Part of a small language model's weights: normalized queries and keys.
MLP neurons of a small language model. Each row is named by its layer, matrix (gate and up: input weights) and neuron, and shows model dimensions 32-159. Each number is 128 + 32 x the weight over its row's rms, rounded and kept within 0 to 255. Numbers have three digits each. A neuron's up and down rows have the sign that makes its largest values positive.
Before each neuron's rows, "fires on" lists the tokens most often at its 100 highest values on Wikipedia text that the model never trained on. A number after a token or word is its count.

fires on: " t" 47, "T" 12, "B" 6, " jump" 4, " round" 4
L4.gate317:142112068103107108151110130125118106098117135160106060105158116051136134167098090118071183095092084137134047104124213146114148105135120169169117069123135095142117112127104123155165126132073132138103140099078105182101152168096145078121104162027136188157137114135142135155152071131143116146148116168117156151187056124133152165101107153140202139182187107115110133109107105126123124117149
L4.up317:106097144103117168101162118168120068102126148137130132166047102155157129122114089115072119156108092147101155123118153053140112098124165200155137147141157144119133173123126173066081189104157152150070073160136105177122148142116106155119121159141109167125158093189131126134128135082115115126123134138160137144135136122131114187109115090170152131105173108088100099216099082125097172108107

fires on: " b" 39, "/" 38, " " 17
L4.gate4:151136113107174167108214150117093119124063152143101134119093159144158086102115115133112128148149130127097124128117081128146148106163113127118150151115126137101107111116183146171144117140152173120093060067122117140162170107147154127122168148134230100086108142142101022113122146113125160158138132116178180109207077088111122136153115122148145136090153067103148121154133118136140175138137
L4.up4:105114107194166121078136189097074116116115121162135154142188149129110124138070130123074162110099183145136175179134108173150097135104124113134089101141119104090090108148119201111072103151153071116139127149116102151104102157084098180140073133199165125142082124095163113151132139112156131106167160140081181177160074106129099133118152066156113152163116105110137135090172110153107142139131

fires on: " " 67, " pat" 10, " as" 7, " Vlad" 4
L4.gate322:094154118096218111171147150143095098132126116117142148110140116130109074128230043198077143124111076099099090069201149139154118111148085138115091170110097108196120188164141168061162143120133065117138124157095107099128141165120109153100188133115082122128139186092085119120168151180177165210113133153141145150164138129183143118116115086128126165148117139149140118088136094152109157107213
L4.up322:152120149155140092118148174118120107167156144101146189128148144148087110087079148175094158137081106131141144118135144178153162143108140111121137136119098122189103107097139140102121135141143155127216148146098108090117215146126106091147099058163111121147124211168134130119107150135151129121156142069096110146178129136080109148089141107085097110100099120112177094112155125142122127183167

fires on: "," 38, " en" 9, "M" 4, " vo" 4
L4.gate274:142147088131074090148123096120137110138179183086119092088110152097130135165102138089142131090138068153131055129141133063106183122163145104147120143142142116079123162103103125201150159092120143104100101108171077135136131134164084151148154147102137126106214096057107153072094132138120138113082136139102118146161114088157135100054129123112116047128146160152106114146191136105103110087181
L4.up274:093147153117202161096091121130141153135127083097159123089150169096108074103111201183127088118106175121083114134095116142137141140126143032114128138154099127095111125083102128096142085167175120088147148087135207155135096112162144111170098121120074104183107137146135138124129170095122127213122156208098113070097184149111077154151144216193161142121155123128093094120098173121119086154081

fires on: " as" 39, " |" 8, "4" 5, "5" 5, "3" 4, " l" 4
L4.gate371:178094160160097156146051166108127148181176131146112137147111137106098155130155122122133104159134143141115159057090128137130184136133111135161138113142129140143111131154110101221125105126094105133110123082102143154088128134118120100121181111091145127123154111075137054149151131099160135179135199168152079121169104099108156071199130150091142098125054130126145137179148157000162175104108
L4.up371:147115071100105144077102149181080119176106160146106054118083113115106077151142134069103087127119142099145126122151122175105106139093131057152137116127136176120099127123099152189091111132105172119082169108105086100121132146168090133084144138173073127156099098132142096118116124103120133164135142122144162095047114097170144121174147098133132107086137108154142137108103244082164169111168

fires on: " the" 31, "The" 16, " The" 11, "the" 7
L4.gate379:150095092050095138160116113088082094129171109142047097148150037145074109094123113136127150113094131122175106177125143101139098085150150142093166111113097127081189107179119067134121091128111136148109086102104125149142132138124031152090099127110140168089119167180162107131132122126076109174147112110131169118105164095179175166128104092120131125088136066167127188078132130089125105166135
L4.up379:169116139128089177173100093129109102117170164130152128089162068136123089130134157124201147139156201141161128153115111162112093131124150108161136124078137058142150140131095066158112201130100177129160104149151011133119150193082119137097105114094107160104118114105149123142081139144107067171136036116094138112076155141150109130079085124144186123109081093145138160205122107091140124089180

fires on: "," 96
L4.gate151:170128152148176176131172173058123092143122117119144158084156060039127139090083101114149140185138105120109129079121167084155132114116173126150105146153127083127111097133041156102163131072144101102148120119108116109145119123129146147172131139189155108124105141065134098141106122120125210131135180112180113148165114076155160092144104173106126063138175112144129154148199218139151076142157
L4.up151:129163140108138138081123198117135154112178132138131206135127148065091174113094133074144143160131092107149188106198140085100167117122134176085116146180107125135134108039139137079139134139121105132143101142123122133145051148099127175118184123114137132107161162092187166152115125142143165121141139033126184047152154112119185075080072142055095138074123088097153182123139118141113163184094

fires on: " |" 56, " " 5, "2" 4, "," 4, "0" 4
L4.gate35:134152146123135133120125116135161082110150094110095112115130072169089156033125137138149184112138146156178110170083185127160111102134110099119117178128103163110147087134160123111140110097140127108205133080119229083126105107151123111158187085092151096101094149151132142208082129155130131186137126057189178120166145137241120151146120058118104139147144086157150176104145151110113130152201
L4.up35:125208143119125102152095163127176139113129105148153147171055120166146197062143100124167119132139144156153160148121155176153103117129093123159104179089106133212142066116142100108078098133143122106131128122143171063104132142110169120151138057077157133079105164110114098127117104135122016162103139151140145099128150147143163178143128117085120155145154091164115167098122136105136149126183

fires on: " not" 14, " have" 11, " be" 10, "ally" 8, " had" 7
L4.gate253:177122041143162106141145133123127110135152174138078117149182090091141129124121139138173151170116130166125063132102181076124111112216148116098114135157103084133079132144123123108247127133174119149195168059121156129105185131106082100060144129190139093106153160107136099136111150122092167103131125130166117118141129057169113135099128122205155200118130128157129122121100090090081137111133
L4.up253:110076110128124089090109133137131186162092149120142125153132146108102096189098184138108120117130171024140161171108132125118143133134138123162059106198162162129162117103104168056193082110106079166145116175107115146204121081186117101131142158102144114100127109069088138116107159119124196148121108126178173122121104100111131128168123136154129160130177114127083129198138139111166143098100

fires on: " v" 55, "iv" 13, " vol" 9, " min" 8
L4.gate448:191144139200137147116189107151142136102156130084134129107101152138135118114177108098119044107128129149099132177093130143126145081178118130075155167116127150139157155151087138180128121133175160071148123129172095057127161126169154154137176121120171122106132125135115189135135195174150149129132128144113133149139148081120107144137102100127197173197120162127140189099070116117111135144154
L4.up448:153157167112112077171113108149117115129140089158158149175110148084115108127140155130150138102110131147064139151104156073174044113139045022109121115164117166099122101159079159191099152120106145084132092148151142103166141123139175189092121032053121112125146155121066118118157104159136119119147151142167111121113175118169151122133060137144119105156122129131143149124082099078177104119090

fires on: " of" 25, " in" 22, " the" 18, "-" 12
L4.gate121:149117127125156141111090201082100137170136160118093036147124121059101165127128095146111031051150129127123129084182110106131152122144135186130154121150119106159131168110072144165125147093107091168114081165192154147148193172138128156125113145054126141123114203073124062158181113106183106136096144146132114115104135134132127137158106117133172127105134087132078135145116127064132103122126
L4.up121:101167069113125104092130146150125140150139215100157067107128147111199112129140063163105132101155139156091097173131156113127129172121154131150093191120106127144160160162131148138169161109192124158208163075134149082111119170161192194155126121151125128111169094117128172131110120106122108112143135098101112107157160117200108105162124089184096070114142140151124076134104112115089104076143

fires on: "'" 31, " " 16, " ev" 12, "’" 6, "-" 6, " conf" 5
L4.gate70:135119168124106145083122142137096117094140096126134116153158057145123127171143108134153157181129095131152139153159134181086149116128107109069101093171129150126130110103172167088094066111056094105146146170109088112145121145100164100131212135186141202118060168177094070158085135126146143122133100107139121107108090101206153113160098059128094179103189141181181194145139149118140101083141
L4.up70:100088148195144158165134140171152119081155091142133169073094134145178179235145118117105127163120082130112091125095122146176123081152068093144095147137138131099091114050103125101141173114147118085077136173154112099115085152115201097120105108117158138131102150120122136154061144169128132183136081100095105149112114091062158136049089093149043119199177140181073158094141154119113157090130

fires on: " M" 68, "ally" 6, "ely" 4
L4.gate81:094035170153124098153135176103138109156242086139124098102114096148134130146118104153082128121120119152112070150090131144166124089157125130145129216185104154116094132068155126080128115135101127115178134129153130121115109145087146082094211114156154137068150140136113093105103139161119199150081128119107120136104117103148107112076155115124093148124117114135140126109141074154116097102111
L4.up81:122176147146138042148098109088131188147131125138127150135149107095148115066129179144085112168136150116163176139084111170199112153096132100094101149142139125102095034136126098141113172128085125117193145163139084078063116104115149100109166117162083100100112105131096143088154092131104111143101160129102077134160165157142154106146127176099053210102166169149168082104092145167107126093083

fires on: "u" 19, " ra" 8, " bas" 7, " tra" 7, "ra" 6, " sp" 6
L4.gate306:172109167183170095087177180158104114068157062107184143116121126129084177160133112158110107172082142158121127101083093116155098128145144169179089170125126164147123077139143175127087182073134104152110171104145136102183116164114156062144144137184149115037134109143153127129123150120161188175152094128068145077167133137114123108130101100149128134066216129111139139148143151105104133166156
L4.up306:122160153164173110152160137164135136096140105160114135107112213078146126111078046129128111145098129121126182140117116065082128092153098138132135169145175127166145062140102132113135169072110150152123083115184100162101145127162190087131078144118149154139173126115074131116161134121133151156113135062156131079145105120051130148137071129182074150161141088139072133180170074054154149172142

fires on: " such" 27, " Dist" 10, " Vice" 7, "alf" 6, " Director" 4, " including" 4
L4.gate16:137048090110126121227138145129115122105108110084152160138107100202117148080122134129077124107154133105135085132131138183147086136130128184098131119097104145158165171101177149126140137138157185110128122157150071141186124102097116115093170099124172104114100157120100141151101167156147120144122122136074141142067135135147128096096192149169148152156100154255141152028096103178079145155158
L4.up16:056121091107107084123177147113148147135171135098146139091072171123134123151097150142157141102132137145107104174116102141125144118140148109148099126127151117196188151157165145121163148093163180150134139161107108157162120079135090127072090157150101125071140029130154141133082151152143139077099137073108141187066099133096172154067104059133098072126164163130136166175153073120105096124131

fires on: " a" 93
L4.gate426:217149129157125119143106137132143089101122135073144117154115091127148127106146104134194142149145111160177060084078117137122138126109104145124141108093160103192120147119152107125097140113109141146119155062132101132056137191057106120118134128134138161119136124116174148231055162201166141121122117158112133162121161102145118141174123120134143119111097175146226174112145160055091146120198
L4.up426:168197124158124123143117154131105079103118127131158097175122088105196105107151116081209171176134154123131100062063135106087091104121101101143119142112162134129108126112192057092065148056153123126111209102146129098079130171078096119129132097173167143103092152122103175204125109194125134136129101188126155130135169112171129081138079121169109083137119138106137145125131128078131104099187

fires on: "ig" 21, " comp" 15, " comm" 14, "esc" 9, "omm" 8, " cred" 6
L4.gate208:118088092118177123138172162148126130104139114141091125073126133108121117130116131187132128114164128130148097093121161080128134071235077100088147138139095076100107144154140159160205149085101129118153022154152117219170174126131119131121157145155243143141130141122167116153078097136133124112158153078144147081107134124138091113098128043106138175136098146159141170134104107057177125151165
L4.up208:078114123107135127109188131169070111139107162123146130095157129129124093086097122128158122045174160080137140133134156059067121103152080066068141170133118110114141177117165165141189172090130148126153108198141132186130173141156143118230130152142141077169108132135123109120118100102146148095161117085134148055078138190147118090078129074126113132139098105128123107118103148136195119141134

fires on: "c" 21, " film" 11, " band" 7, " album" 6, " car" 5, " cover" 5
L4.gate11:120173131113203138152173124132119200118130147123113149154179169088132045114136109134152103102142137128076111133080073090127178117154116134157123165125091118122115214129111133142170155070062107133102086108162105151121150112137088097081165122085098089114128180153067119186105128120086143170177138149153132127134086059159188108115125080139099155105112060151123104160153130073148113149122
L4.up11:098139187098140170159111162097190141000098185161116108102121167098060141087054124115153130152145133110155126149125166098074138112147163139097133157153125118064141080156148137147108081073177130042096150072131132152092120116090093127084091129067147125161145183167116186114118130159104099128095180120083138050151121124125138147144122136095110070115164167067153154172124116147133144153137

fires on: "The" 49, " the" 22, " The" 18, " southern" 4
L4.gate71:147110110112147104105163100075154120160141170119125112159131096132106113118190168177096152068140151157084136145083110160112129137108155211155129152066152119152148155163132113101228114182140129129152101067127136046105143177118165138085128136078146141145136165095190167156104108118141116112072155161098115132126142062164196151161147070159121136122108133169160155129152121114115163138156
L4.up71:158116127112110141126152120080090109135103176174153124219159060078156099092127168151057144131072199122081180170116121119063068139084157146124095198105127114087117144144151090122230150126138139104141118117133145094082147155140085112144151131132129064118113151104132143150131108112091123139081117180080124118144169110217190114135139067165124103128130128134122095106131079184118112157169

fires on: " co" 19, " pre" 18, " inter" 9, " ele" 5, "-in" 5
L4.gate224:154083088142124107140147145143126120067156116126111165111139084139172150161170113156099076101136151168131089166087130110198125095175090079113112085064113100185154140178123134141117172157109174101128101133160160122183133139071161139090127122159134119137181157086170138099127144121155134128140128176124034127101204092121185148221121141120110162125140096191166104107053152097142186098084
L4.up224:118124086057131153150138169119179143101111117145142164155146042113176163151097159073141119141192130176121145169083054213117111147082138136137149127117151115180129146131146114143164102134148174115147151137128118127121165153111101148096232130108117151157095107106123128168142153158117128149083088123131107130106169124135117143152133163063126112116179044137146142156099086074155098161103

fires on: "ly" 27, "ally" 10, "ily" 8, " widely" 6, "ically" 5
L4.gate82:129030122110105071124161139104083088102183110153107098100141076104129160132151108151084127115149174146158151140128175097192119110187101138143096141178134069136126118179148135093110134097115147165128115133171140109119160088101083154073111151113160138098119120108136152100153118128179110118064119148102123104170150126141107125122142114208079176140141076124078137152117124087125145135127
L4.up82:181130119115106046156153123133128105167080104100150143133150142064141125134114174161120144130124162113188157160149144142151148166130125091151126148129132073163105105133163080131224181153108139146135213198109086128118162100087108099136081181195133122101102089057155225099093178234108144081112120138143160152087128185126124170132167096104129154132111121106103098099123160111139106097099